Part of a small language model's weights.
Size: 23 layers, width 192, 3 heads of 64 (1 for keys and values), MLP 768 ReLU.
Architecture: LayerNorm before each block, rotary positions, biases, normalized queries and keys, attention and MLP in parallel.
MLP neurons of a small language model. Each row is named by its layer, matrix (up: input weights) and neuron, and shows model dimensions 16-143. Each number is 200 + 40 x the weight over its row's rms, rounded and kept within 0 to 999.
After each neuron's rows, "fires on" lists the tokens most often at its 100 highest values on Wikipedia text that the model never trained on.

L11.up122,226,206,239,184,218,236,193,161,165,186,233,273,264,147,266,198,224,246,245,218,324,265,207,184,249,209,193,195,224,243,140,110,206,164,246,180,221,197,112,234,218,223,248,196,144,192,217,123,118,264,123,191,243,176,215,204,112,239,174,174,267,223,226,174,166,138,153,195,217,230,180,225,240,167,217,158,221,147,129,143,196,164,203,183,215,212,213,160,186,181,193,241,99,192,161,121,214,196,235,209,112,234,154,176,119,228,257,152,184,229,170,150,195,241,191,147,208,194,195,247,215,234,206,196,198,220,201,182
fires on: ", ", "in ", "The ", "to ", "of ", "East "

L11.up535,232,222,221,221,204,210,227,220,166,166,206,221,224,215,137,233,176,213,217,277,230,245,266,161,197,217,235,154,225,238,213,224,183,192,210,191,188,178,117,165,194,293,156,222,189,247,185,217,261,218,151,211,170,211,188,174,157,198,186,272,168,164,197,175,88,208,143,175,205,205,274,189,232,161,256,120,275,244,222,209,185,244,186,260,182,230,179,151,194,208,197,201,142,227,234,162,157,238,159,206,216,205,147,136,138,180,239,113,242,206,100,223,202,209,169,246,225,246,228,226,285,302,133,184,219,89,268,217
fires on: "| ", "(", "\n", "tion ", ": "

L7.up198,167,202,169,151,200,241,205,256,250,152,158,215,273,230,168,231,257,242,142,232,255,220,270,226,182,262,220,184,201,171,200,179,259,195,247,177,125,245,66,183,146,211,184,191,252,185,237,189,182,285,194,158,220,259,164,164,130,307,163,197,238,194,229,226,213,160,162,155,206,245,169,211,233,184,204,169,159,156,174,276,184,207,136,249,217,200,201,190,210,194,195,214,130,201,223,118,201,187,258,160,139,250,191,198,145,227,195,218,194,276,228,174,228,209,177,241,203,192,201,226,153,201,208,283,230,222,233,178
fires on: ".", "of ", "Fort ", "to ", "ne", "against "

L9.up582,197,164,230,181,187,211,195,238,147,144,219,134,298,204,187,127,194,166,182,235,258,223,243,128,166,288,201,150,285,196,240,222,181,172,182,207,212,225,175,178,64,215,272,211,211,181,174,190,268,181,159,222,228,160,242,239,228,185,185,220,191,241,149,208,136,238,130,258,171,151,210,163,149,160,164,196,246,180,242,226,184,259,212,212,201,203,242,168,205,198,174,242,111,166,236,153,207,217,262,228,173,241,177,155,101,210,194,235,201,173,177,241,249,211,191,256,209,245,223,226,144,251,191,173,220,127,208,115
fires on: "| ", "(", "k"

L13.up765,254,150,259,200,241,204,211,182,191,155,177,183,138,206,154,209,214,195,204,239,148,228,193,198,241,157,137,164,255,180,119,190,253,248,219,173,245,193,208,293,176,224,171,233,189,210,201,147,233,230,230,260,212,151,138,192,169,154,169,224,185,187,217,228,178,191,226,287,117,153,211,217,190,236,201,160,221,262,254,227,252,201,183,164,264,190,126,174,234,201,185,208,195,116,264,233,243,216,240,204,157,170,257,153,238,175,275,176,182,152,224,214,161,203,211,149,160,208,185,244,145,266,141,214,267,114,171,97
fires on: "-", "m", "s ", "s", "the ", "its "

L18.up753,235,221,203,110,261,201,223,215,187,196,138,232,175,212,180,189,243,165,185,255,265,220,184,237,182,184,215,198,219,203,170,123,128,206,258,164,175,260,196,213,189,204,151,171,202,157,218,126,231,214,175,297,195,196,180,216,215,274,224,168,205,194,163,274,201,218,207,245,276,182,210,153,186,175,218,223,171,182,111,223,202,181,190,178,191,207,188,196,214,168,200,246,198,209,157,125,367,174,258,187,179,239,193,238,148,254,285,185,186,171,211,205,250,140,150,270,168,173,221,283,173,167,207,209,193,167,209,227
fires on: "and ", ", ", "| ", "located ", "of "

L6.up745,199,256,209,238,222,192,208,167,191,214,178,251,279,152,181,214,251,264,191,231,246,138,211,121,197,222,200,210,187,171,135,140,232,158,223,161,234,228,262,212,220,210,187,238,141,239,157,156,192,173,233,233,181,205,214,253,138,222,178,207,138,184,204,183,239,201,251,286,200,143,204,159,231,230,180,191,134,195,191,186,228,181,221,96,258,246,200,175,164,227,166,210,234,164,186,187,168,162,195,178,224,213,245,185,202,352,198,215,216,190,169,211,169,235,250,215,231,131,205,219,218,223,141,182,256,184,276,249
fires on: "==", "==="

L6.up452,166,160,250,173,188,217,206,191,224,193,200,214,134,257,193,193,245,223,187,263,201,162,203,265,146,223,168,134,213,250,162,242,285,189,274,185,154,262,263,199,176,194,177,220,232,172,119,156,160,155,188,199,271,153,212,168,173,155,159,310,219,167,213,246,219,204,227,290,154,221,259,82,201,236,195,218,202,223,179,163,132,269,205,139,222,192,194,235,278,291,176,215,231,156,184,247,179,181,190,191,167,226,223,206,205,244,155,258,174,183,161,217,204,177,197,208,200,179,176,242,255,195,234,253,239,184,212,199
fires on: "==", "s", ": ", "record", "had ", "Records"

L12.up363,224,197,177,211,212,231,195,227,257,159,196,136,166,200,207,183,165,144,194,126,240,170,216,153,193,231,186,127,172,215,204,153,157,259,169,206,164,248,235,196,219,233,174,252,219,171,261,271,179,211,218,196,236,156,208,207,213,205,197,251,146,175,206,219,191,148,99,284,194,150,288,160,222,179,207,202,186,225,180,235,171,156,186,272,255,147,154,188,170,191,175,241,193,96,195,149,226,195,184,222,156,258,112,175,190,261,222,154,205,222,222,223,219,132,228,203,213,139,135,216,271,216,205,169,242,170,243,150
fires on: "the ", "l", "in", ".", "sol"

L13.up728,253,183,192,216,274,179,159,139,222,222,130,201,243,149,183,221,209,189,154,199,215,190,269,166,195,270,154,151,210,176,125,158,204,243,205,245,209,222,171,265,159,172,188,191,183,183,150,190,234,265,222,233,213,129,200,171,237,211,132,265,275,162,165,255,227,182,188,204,202,144,229,191,172,187,197,191,175,193,217,220,226,186,170,151,190,156,200,206,235,201,170,250,219,135,322,175,171,178,250,236,96,225,217,151,194,244,239,159,184,100,200,260,201,202,207,216,270,205,229,230,232,287,227,187,206,223,160,101
fires on: "s", "'", "\""

L15.up471,227,189,197,146,211,317,125,241,233,235,198,205,141,207,242,183,217,190,152,287,212,206,240,199,152,221,211,212,135,186,203,203,284,258,165,216,172,297,172,192,239,252,173,334,157,165,162,250,223,180,194,197,233,177,182,210,113,284,184,223,227,253,219,189,186,213,178,234,152,230,205,185,177,209,217,137,216,204,162,152,168,185,222,165,256,215,167,231,180,208,224,219,106,191,199,184,224,200,197,251,288,163,214,208,245,232,197,150,232,174,251,252,286,188,199,221,168,182,222,177,229,191,155,205,239,220,181,179
fires on: "(", "c", "The ", "the ", "; ", "Italian "

L6.up442,185,205,277,201,252,241,189,219,221,213,163,169,241,238,206,173,163,231,165,227,226,217,227,152,192,157,181,185,228,220,190,148,244,262,136,170,214,292,215,116,161,260,184,184,226,217,174,159,164,197,212,182,181,183,272,206,191,272,137,248,170,202,156,180,250,171,175,223,196,222,217,139,198,138,182,179,124,287,115,208,163,214,257,203,224,204,126,248,205,284,145,222,158,201,187,168,213,162,239,260,233,246,207,179,146,166,186,232,219,196,186,183,173,185,191,273,138,234,208,229,210,232,212,168,248,163,236,221
fires on: "| ", ": ", "("

L2.up711,218,221,211,120,207,197,188,167,151,189,140,258,175,215,213,227,168,204,215,180,287,199,219,246,233,198,224,225,252,252,158,136,162,197,219,191,191,185,176,312,185,260,190,193,203,203,250,187,199,260,189,206,254,223,205,216,173,157,181,233,264,182,132,207,152,214,131,202,168,164,226,221,198,184,186,222,233,167,199,245,206,161,141,159,232,215,215,170,183,205,168,241,167,219,190,152,267,174,183,199,154,293,232,198,92,197,319,113,213,185,185,236,207,259,162,204,204,235,203,261,155,227,196,251,146,258,228,183
fires on: "of ", "near ", "ed ", "south ", "to ", "ted "

L20.up211,144,162,176,211,257,174,49,236,196,198,224,180,227,201,218,172,227,225,179,194,250,199,220,294,184,184,223,138,194,237,189,181,170,245,216,161,159,228,182,257,157,208,218,244,202,224,225,190,137,211,160,234,271,171,199,187,156,226,152,272,181,218,218,198,209,138,183,220,225,120,255,248,188,145,183,184,148,118,207,198,149,209,118,152,253,262,168,180,238,163,158,187,166,237,199,291,150,159,139,179,216,144,158,198,236,176,207,147,200,232,172,245,223,191,116,247,184,147,163,218,169,162,229,212,191,180,168,178
fires on: ",", "."

L13.up463,230,262,282,219,191,168,167,244,156,135,185,210,264,160,189,198,223,224,218,240,200,88,174,218,127,223,220,213,214,259,182,153,213,248,190,242,167,235,139,208,197,217,112,164,259,154,187,172,170,289,257,207,234,193,222,134,188,235,207,243,283,152,202,220,181,160,164,233,180,206,226,200,215,224,193,224,211,212,238,233,179,245,209,216,177,167,151,220,192,211,210,206,221,215,213,144,174,201,142,211,164,204,178,123,196,250,284,163,191,193,146,207,230,228,156,303,253,170,165,232,219,238,176,219,274,206,211,132
fires on: "the ", "| ", "===", " ", "=== ", "all "

L15.up308,265,229,199,154,219,228,219,182,107,204,217,182,150,254,133,224,186,253,161,182,160,219,210,192,146,182,199,123,186,218,170,131,188,270,233,282,141,266,185,212,133,210,200,182,239,249,159,219,220,212,176,182,205,221,220,199,195,255,186,183,183,161,248,140,138,161,180,209,216,154,259,151,221,194,210,105,133,230,122,208,193,220,174,154,214,177,250,261,170,205,186,160,170,145,259,161,207,193,240,246,205,198,102,135,220,144,263,107,222,214,211,187,266,187,164,223,226,134,207,169,287,221,259,210,234,267,227,220
fires on: ".", " ", "a ", "| ", "an "

L11.up41,251,167,294,151,267,177,208,186,199,209,136,166,135,228,206,165,198,277,153,251,282,222,195,270,236,293,236,225,229,241,204,210,216,208,263,210,145,236,265,204,163,261,155,140,211,168,190,132,191,219,184,266,160,166,208,129,97,210,181,180,229,193,155,171,207,167,124,202,248,155,171,181,224,223,187,144,209,225,120,208,255,232,227,110,279,257,187,173,118,154,205,174,207,205,171,272,227,211,250,112,201,206,181,161,162,220,221,200,203,239,191,237,136,241,175,280,158,173,209,228,226,183,232,177,201,197,224,229
fires on: "(", "in ", "-", "of ", "and ", ", "

L18.up551,211,197,229,212,199,168,226,225,251,193,216,188,186,176,197,175,226,171,183,221,194,147,201,199,113,250,173,219,179,175,212,216,188,160,172,206,198,253,169,259,134,196,214,261,241,171,178,184,176,214,131,198,203,135,174,231,197,212,283,252,241,112,199,181,239,168,192,199,187,161,191,158,236,188,240,226,93,209,185,67,196,155,208,153,166,247,255,231,250,177,186,252,166,191,200,228,305,185,86,194,139,256,170,214,187,221,244,202,195,226,212,119,195,216,145,233,201,224,200,213,209,243,234,155,176,204,250,212
fires on: "F", "S", "St", "Br", "B", "W"

L7.up615,164,203,219,216,211,182,166,153,203,228,248,222,280,193,195,204,176,170,238,215,219,78,245,192,233,280,194,206,277,245,153,204,270,157,175,163,206,178,202,248,152,201,152,203,303,228,192,260,206,171,214,188,199,219,261,188,195,222,192,210,176,192,280,166,234,201,157,216,122,177,177,109,206,216,227,227,229,258,284,197,183,253,117,166,233,179,146,140,196,195,147,198,235,137,200,158,189,122,208,182,153,231,218,150,171,227,210,184,234,181,214,177,230,284,254,208,166,215,207,237,225,245,185,153,257,205,182,142
fires on: "s ", "s", "es "

L9.up403,165,99,202,189,216,251,147,241,191,222,212,198,231,232,176,202,256,171,159,191,219,273,206,227,114,165,205,142,147,172,211,167,178,176,198,196,226,162,231,153,178,213,236,199,210,162,270,166,162,237,203,244,225,190,241,215,207,207,246,243,162,235,175,247,194,165,217,236,212,219,173,173,215,202,196,201,147,174,165,215,164,186,189,150,198,249,183,255,179,137,184,203,189,172,192,280,231,152,123,119,160,159,173,197,198,241,268,122,230,196,171,275,228,221,237,322,244,133,136,216,193,207,129,193,152,150,160,156
fires on: "ed", ".", "ated ", "ed "

L18.up317,253,147,213,238,193,124,236,288,154,172,189,222,248,167,216,175,261,136,129,268,216,234,209,151,222,230,151,95,196,196,129,187,190,209,196,261,173,235,192,254,161,197,159,270,235,209,248,190,138,206,176,186,210,155,286,144,251,308,217,220,225,237,230,244,144,154,186,159,161,176,237,200,238,219,234,167,216,118,191,167,240,191,271,185,199,278,110,151,174,149,193,209,161,155,239,235,155,247,227,135,179,239,210,183,240,243,183,152,210,218,228,175,165,182,152,165,191,178,176,197,255,211,139,199,173,175,191,221
fires on: "G", "p", "-", "A", "P", "M"

L7.up274,226,208,230,170,206,190,209,189,201,167,229,177,156,209,183,156,198,212,116,278,254,191,247,105,233,230,130,220,247,136,153,183,165,195,329,243,198,235,181,257,207,233,238,220,220,179,246,231,192,143,210,224,205,118,238,196,217,165,82,254,240,178,219,248,170,215,242,254,145,145,251,179,223,153,272,244,167,173,187,211,158,206,187,160,202,223,218,178,241,203,194,182,124,139,218,198,192,204,263,189,187,184,151,223,183,228,219,165,176,241,221,237,188,228,243,215,207,244,226,225,202,166,190,138,202,200,282,115
fires on: "ab", "amp", "ob", "ol", "ub", "emb"

L9.up424,206,230,211,145,166,201,164,224,164,240,134,235,169,184,224,244,192,245,170,208,292,249,204,233,190,246,241,182,187,206,181,120,177,161,281,187,167,180,240,257,193,272,224,206,220,144,225,126,194,224,183,215,270,244,192,173,122,203,207,177,207,234,191,188,200,219,121,160,228,196,181,226,220,244,130,176,251,190,155,253,154,147,129,123,215,155,203,273,164,231,178,215,214,152,197,185,268,122,253,195,194,264,255,215,168,223,204,194,191,210,244,195,208,261,196,197,225,191,239,182,130,202,169,231,157,242,253,213
fires on: "of ", "and ", "to ", "through ", "western ", "-"

L20.up297,214,242,252,182,281,174,158,165,201,135,217,217,205,258,166,275,162,162,212,207,177,168,271,178,184,254,175,202,189,188,218,239,211,224,251,203,147,238,192,252,173,234,202,258,263,280,204,272,249,162,168,213,235,194,193,160,203,215,168,217,217,110,212,113,227,207,172,220,132,223,246,217,247,196,267,151,168,185,239,220,155,201,155,256,193,191,144,131,186,255,168,239,115,199,214,222,230,247,177,224,211,190,216,192,225,218,215,179,221,155,261,164,163,152,111,278,255,126,211,262,204,231,253,169,233,193,290,149
fires on: "al", "pro", "Al", "Reser", "El"

L12.up107,132,221,242,198,185,150,207,163,244,240,284,171,260,229,225,139,278,146,145,204,179,174,237,185,211,257,183,128,217,216,171,165,274,182,204,259,196,182,187,215,195,169,184,239,261,181,227,201,252,196,206,263,210,230,164,143,189,233,227,214,206,175,265,157,211,246,196,216,125,179,218,127,211,227,200,177,159,215,229,180,210,291,134,171,206,174,129,201,220,177,146,192,214,166,206,176,243,162,155,171,151,167,269,184,266,184,182,171,190,127,180,210,212,313,227,153,176,197,172,225,208,183,209,158,232,163,202,118
fires on: "s", "es", "ts", "ents", "s "

L9.up471,184,153,253,199,263,185,172,227,234,157,252,131,110,180,177,218,214,236,188,193,242,210,220,161,161,206,205,217,278,129,169,99,217,204,183,174,167,218,166,252,192,153,234,141,163,167,185,203,264,232,184,194,245,150,185,206,168,215,154,270,280,155,278,274,166,234,202,309,222,136,177,129,237,145,201,173,201,225,236,250,214,212,224,148,211,246,166,133,225,130,254,218,236,216,217,278,171,205,176,256,155,235,206,125,186,225,212,225,169,138,212,201,246,208,213,164,240,215,195,255,213,259,189,217,284,156,178,166
fires on: "v", "| ", "-", "n", "'", "ed "

L7.up457,216,296,269,174,242,168,223,203,250,272,196,165,220,195,241,141,261,220,225,215,222,149,222,214,181,189,193,253,227,174,202,173,215,225,211,157,235,240,190,209,209,230,78,248,202,121,213,223,143,135,156,207,249,177,180,160,165,194,159,253,227,159,201,163,191,172,218,256,176,190,178,114,204,185,217,197,142,223,190,261,232,158,322,145,268,234,215,184,185,180,140,278,217,141,148,196,150,226,231,231,207,232,152,188,209,230,190,210,169,204,203,193,172,183,264,267,205,197,180,227,222,200,202,217,228,146,174,127
fires on: "'", "ath"

L18.up575,183,194,233,216,176,188,259,227,261,168,217,200,207,227,178,212,136,143,144,178,254,105,276,165,140,258,115,106,202,187,171,242,196,165,200,169,99,190,155,162,230,232,200,258,221,177,257,255,191,197,182,220,210,170,179,84,146,166,159,209,175,105,243,183,191,179,243,216,245,150,227,191,258,142,259,193,169,252,207,243,141,217,216,198,208,203,162,228,210,249,183,188,200,152,252,245,242,248,184,210,258,226,164,233,232,197,175,175,200,175,194,234,150,230,201,200,212,173,166,143,194,192,203,219,240,246,273,153
fires on: ".", "Al", "El", "E", "l"

L9.up547,294,205,295,217,196,228,214,249,211,118,196,214,248,163,190,233,232,225,193,188,155,115,276,251,179,149,182,138,173,175,225,214,219,240,231,176,166,203,151,261,177,185,106,280,199,201,239,182,152,272,223,211,212,267,222,215,215,203,105,227,212,108,276,169,204,234,163,235,191,201,217,181,246,242,288,209,122,180,166,237,178,175,233,177,169,176,170,209,161,248,216,208,206,245,237,190,232,165,214,250,209,218,221,170,150,220,183,198,279,193,225,163,246,178,115,163,199,193,243,206,243,238,210,193,207,198,210,191
fires on: "lab", "==", "mp", "cl", "cr", "Rel"

L15.up691,214,176,290,125,226,215,204,216,184,228,186,240,227,202,236,166,164,239,172,221,209,164,261,132,142,233,240,199,206,171,202,167,153,266,203,260,137,206,239,209,172,230,202,199,224,211,137,186,213,241,222,181,209,185,225,113,143,268,154,205,289,151,235,194,124,198,168,214,214,227,221,126,211,139,211,167,182,216,198,192,202,134,212,229,189,160,189,296,258,200,131,203,148,207,262,187,203,147,219,162,169,201,203,148,160,216,228,184,184,209,223,226,219,250,184,215,270,135,172,234,188,156,158,188,245,198,202,125
fires on: "=== ", "===", "for ", "====", "on "

L12.up570,307,244,198,179,190,249,196,234,228,164,201,185,152,249,239,195,156,144,151,219,219,249,214,196,209,211,300,187,167,222,191,174,232,234,223,205,138,200,136,153,219,232,211,236,197,234,193,223,157,176,239,175,239,211,203,82,173,213,214,230,223,191,282,176,159,175,222,255,229,220,219,181,221,203,205,136,180,251,142,220,237,164,235,142,256,193,183,279,145,225,186,247,193,137,225,214,213,182,185,207,198,226,134,246,239,259,212,118,234,138,229,234,267,223,162,239,198,158,209,166,303,211,153,208,154,202,225,171
fires on: "a ", "an ", "the "

L12.up90,201,149,260,231,195,174,185,219,193,174,183,112,234,214,220,143,200,181,104,277,198,162,223,181,234,300,273,143,160,187,164,213,245,288,182,223,242,157,217,238,105,192,219,234,193,151,151,226,137,174,218,212,245,223,247,214,223,268,193,175,268,220,179,223,265,173,204,207,219,184,232,135,197,194,168,172,176,210,217,234,207,162,240,196,231,277,237,219,234,237,172,208,190,146,208,151,205,223,150,198,139,219,214,163,184,202,242,182,246,110,162,252,176,278,168,207,228,134,220,219,181,193,222,254,219,154,168,114
fires on: "es", "s", "ed", "ing", "ar", "as"

L11.up151,168,265,305,224,270,213,228,225,236,164,211,175,222,156,169,190,205,299,187,223,192,150,279,130,194,241,190,196,235,178,169,218,254,188,205,197,167,224,248,195,225,199,253,186,133,228,191,141,196,185,202,189,192,227,260,181,150,202,182,289,250,201,167,212,167,178,209,260,124,137,160,146,191,242,200,119,182,193,185,227,142,195,214,102,218,181,166,242,224,193,126,265,206,219,216,195,197,211,177,182,136,180,237,187,243,233,229,201,212,242,183,226,237,208,161,168,244,147,162,176,202,228,163,234,167,212,294,234
fires on: "==", "===", ")==="

L13.up393,151,255,287,145,167,264,190,226,287,209,109,227,175,224,140,148,247,279,193,198,199,177,241,234,214,247,229,139,176,206,155,214,160,153,198,193,115,155,145,224,143,262,181,188,136,162,203,118,210,257,179,178,231,221,195,159,216,283,187,169,305,197,223,183,212,208,186,247,200,209,210,154,205,175,190,147,202,219,192,281,245,190,193,213,212,128,149,231,200,196,127,183,174,183,230,191,186,191,197,209,197,150,194,215,204,211,203,122,210,271,192,171,206,210,159,215,184,155,117,186,214,161,181,206,169,206,250,143
fires on: "==", "===", "=== ", "== ", "===="

L6.up682,186,203,234,176,220,183,188,266,318,189,218,206,70,227,216,134,212,216,191,234,234,237,217,188,156,204,238,216,194,183,180,202,228,235,237,167,129,196,135,263,170,196,250,211,197,153,260,209,217,191,127,207,257,153,180,262,145,190,128,299,243,183,305,225,149,201,205,211,195,164,216,222,176,193,154,242,164,183,207,196,210,122,256,184,224,222,201,257,258,153,181,262,213,161,141,171,231,214,192,148,155,171,85,227,211,235,210,175,148,221,181,207,189,172,253,185,212,221,221,225,163,203,116,171,168,184,251,169
fires on: "ab", "ad", "ob", "an", "ib", "much "

L16.up733,160,176,305,209,152,208,229,182,218,209,187,226,229,263,201,163,235,268,132,205,178,250,230,182,164,245,190,162,195,219,210,135,159,195,242,208,212,212,223,205,121,208,183,207,161,211,171,153,196,292,129,202,157,143,161,123,212,322,153,223,243,186,240,103,183,197,199,197,151,167,205,218,200,140,314,162,186,190,122,216,224,138,267,208,195,197,159,254,243,227,199,230,167,182,238,126,209,165,206,141,205,261,207,195,190,232,177,182,206,205,246,231,260,237,139,210,192,177,211,207,211,247,120,199,232,134,275,209
fires on: "===", "| ", "(", "- ", "\n", "=== "

L15.up143,209,199,210,168,256,133,189,205,134,208,219,208,216,201,193,181,133,261,243,203,204,225,208,153,202,196,222,151,226,171,207,93,247,250,269,263,208,201,144,229,120,172,214,191,255,230,275,159,209,232,126,172,151,240,235,183,163,220,151,224,265,180,229,177,234,186,173,171,210,160,176,129,198,233,202,153,224,194,224,147,226,243,206,207,234,200,232,197,223,220,170,216,197,188,216,203,173,115,173,202,178,233,220,147,197,177,274,139,224,143,197,323,241,237,198,248,236,184,193,262,255,220,191,205,267,158,271,191
fires on: " ", "-", "'", "s", "an "

L18.up604,266,143,166,116,196,149,179,237,174,180,174,227,244,283,189,199,246,267,168,220,204,256,168,217,245,140,217,142,194,188,128,76,194,231,236,297,143,276,228,176,183,217,168,229,213,208,183,193,122,201,185,197,197,170,173,171,177,265,167,146,264,194,228,205,182,179,268,232,213,194,215,174,187,127,180,184,129,183,224,176,182,161,241,225,229,256,161,236,188,222,176,228,172,119,209,210,182,157,203,200,184,235,177,217,250,212,254,215,225,207,208,232,215,187,227,231,230,162,210,174,291,233,179,227,229,292,248,149
fires on: "the ", "a ", "very ", "| "

L18.up415,172,202,244,220,194,161,254,268,213,240,201,203,225,304,172,255,231,129,170,234,200,216,218,194,128,191,238,172,237,186,127,206,198,211,169,230,161,214,161,205,164,202,154,218,222,258,200,187,156,236,179,185,185,209,223,174,182,276,278,191,220,181,188,248,199,192,203,192,190,240,222,194,211,191,226,133,200,159,132,251,130,210,217,187,212,172,216,208,236,114,210,244,216,182,239,230,240,207,204,227,103,225,83,175,170,160,282,156,222,192,284,149,151,217,171,139,227,146,148,184,204,172,197,211,198,164,199,217
fires on: "A", "N", "T", "P", "At", "a "

L20.up337,177,282,269,201,223,233,173,118,195,233,201,121,196,151,205,135,219,205,191,220,187,160,216,182,199,225,188,145,186,197,155,232,207,146,193,217,172,230,181,210,203,209,195,185,182,220,204,143,190,204,124,237,270,185,202,213,208,191,226,259,223,207,236,178,215,160,227,256,178,212,216,223,263,144,166,193,154,185,168,160,156,199,241,188,181,248,245,140,213,225,182,183,121,243,216,176,269,216,140,235,85,244,195,207,187,204,256,152,202,231,197,139,241,153,200,135,360,189,170,123,181,152,153,191,232,225,211,184
fires on: "W", "A", "he ", "S"

L13.up608,262,167,269,132,199,273,193,193,260,191,232,218,212,202,190,152,257,248,159,177,168,145,201,177,123,208,212,210,252,205,210,177,200,138,210,202,222,231,176,187,184,174,202,283,230,197,166,208,237,216,183,250,198,174,176,159,178,285,217,180,311,199,175,224,146,271,204,221,194,189,251,149,256,160,236,177,179,199,152,180,143,174,204,210,251,239,204,209,237,235,201,230,157,224,192,185,154,146,176,170,155,186,206,160,194,193,250,156,213,165,217,236,222,273,183,181,172,133,223,194,206,208,163,263,252,150,246,208
fires on: ", ", "; ", ": ", "("

L19.up242,235,205,215,207,219,148,213,203,221,180,196,191,206,149,230,191,204,205,189,223,186,188,220,203,153,211,171,230,214,187,254,188,281,139,136,155,176,250,171,188,232,275,129,208,215,110,226,193,181,175,188,177,196,113,181,182,105,176,166,177,217,193,268,200,196,125,279,245,243,143,145,207,244,216,229,220,110,205,179,290,181,173,201,112,244,240,166,204,190,260,189,229,226,228,168,219,199,153,188,162,203,190,209,140,220,292,167,220,187,209,231,205,206,256,197,188,134,270,229,234,215,211,191,160,196,269,213,150
fires on: "'", "and ", "D"

L15.up716,276,166,261,220,170,199,183,201,239,182,255,223,165,157,154,151,188,230,187,262,277,194,219,196,190,234,150,278,236,140,143,169,218,212,184,165,226,201,241,245,241,210,202,207,261,193,138,205,187,216,246,205,219,159,203,216,202,195,172,200,184,235,165,156,214,190,235,227,191,175,246,146,187,64,234,223,138,193,211,105,220,181,302,120,258,232,196,249,250,174,186,258,152,179,274,208,236,187,203,196,213,204,187,157,179,205,213,193,220,208,144,206,217,224,207,294,134,204,246,218,156,204,143,147,229,189,224,142
fires on: "(", ", ", "| ", "—"

L7.up483,198,192,269,214,246,225,150,231,157,180,263,200,224,251,219,178,154,209,181,273,166,144,246,215,173,205,219,112,193,170,183,243,256,169,269,184,230,221,170,246,186,162,215,181,251,155,149,146,249,217,171,209,243,97,161,176,209,206,212,234,203,158,282,246,229,222,210,194,174,132,254,176,247,156,206,196,201,212,196,144,244,274,154,156,235,164,178,203,254,199,218,243,210,184,190,153,261,187,275,232,192,150,180,212,206,268,191,223,189,194,179,245,183,125,301,217,188,178,196,234,158,225,161,201,195,206,211,141
fires on: "| ", "amp", ": ", "rem", "s", "track"

L7.up1,284,221,254,229,213,168,198,161,229,132,221,230,213,191,177,167,203,247,205,291,170,191,261,150,265,234,131,119,268,154,162,199,229,264,196,208,230,190,167,288,251,195,192,154,173,150,210,171,267,186,200,254,172,111,285,222,186,193,167,248,197,215,249,268,161,196,186,207,222,143,187,175,197,138,170,173,255,185,223,206,197,255,226,227,201,162,179,201,187,157,214,200,186,161,242,219,187,243,167,230,160,226,196,194,168,158,307,187,221,153,210,222,248,168,219,164,258,176,143,166,170,270,160,183,180,92,174,193
fires on: "p", ": ", "g", "m", "s", "c"

L7.up450,190,164,242,225,237,230,172,222,261,178,214,278,255,212,200,144,160,145,179,280,208,257,220,169,176,186,200,233,237,164,179,138,223,251,166,113,170,227,252,166,150,160,250,174,210,201,147,231,190,252,194,251,245,209,261,206,249,205,171,185,204,265,205,176,175,161,207,202,151,200,186,163,224,75,199,243,164,232,222,208,205,185,179,169,184,237,129,241,216,255,176,228,149,155,166,217,232,88,86,217,178,234,232,226,152,183,193,180,235,215,155,169,207,204,161,261,215,314,289,179,154,227,154,176,216,197,228,143
fires on: "| "

L11.up749,253,228,222,140,188,269,141,213,252,172,128,152,182,180,220,244,204,278,201,198,200,213,188,212,170,157,244,199,150,192,272,155,184,172,251,157,207,248,211,267,246,261,141,232,244,202,99,220,203,206,158,230,235,161,246,236,157,251,187,276,181,208,172,159,255,223,178,197,233,188,247,186,331,171,225,100,240,150,248,221,174,203,160,204,268,231,199,168,178,186,241,179,178,188,261,163,191,252,166,197,242,190,213,205,214,189,274,100,304,226,169,144,223,244,208,196,249,210,226,212,185,303,195,164,235,158,207,209
fires on: "\n", "| ", "|"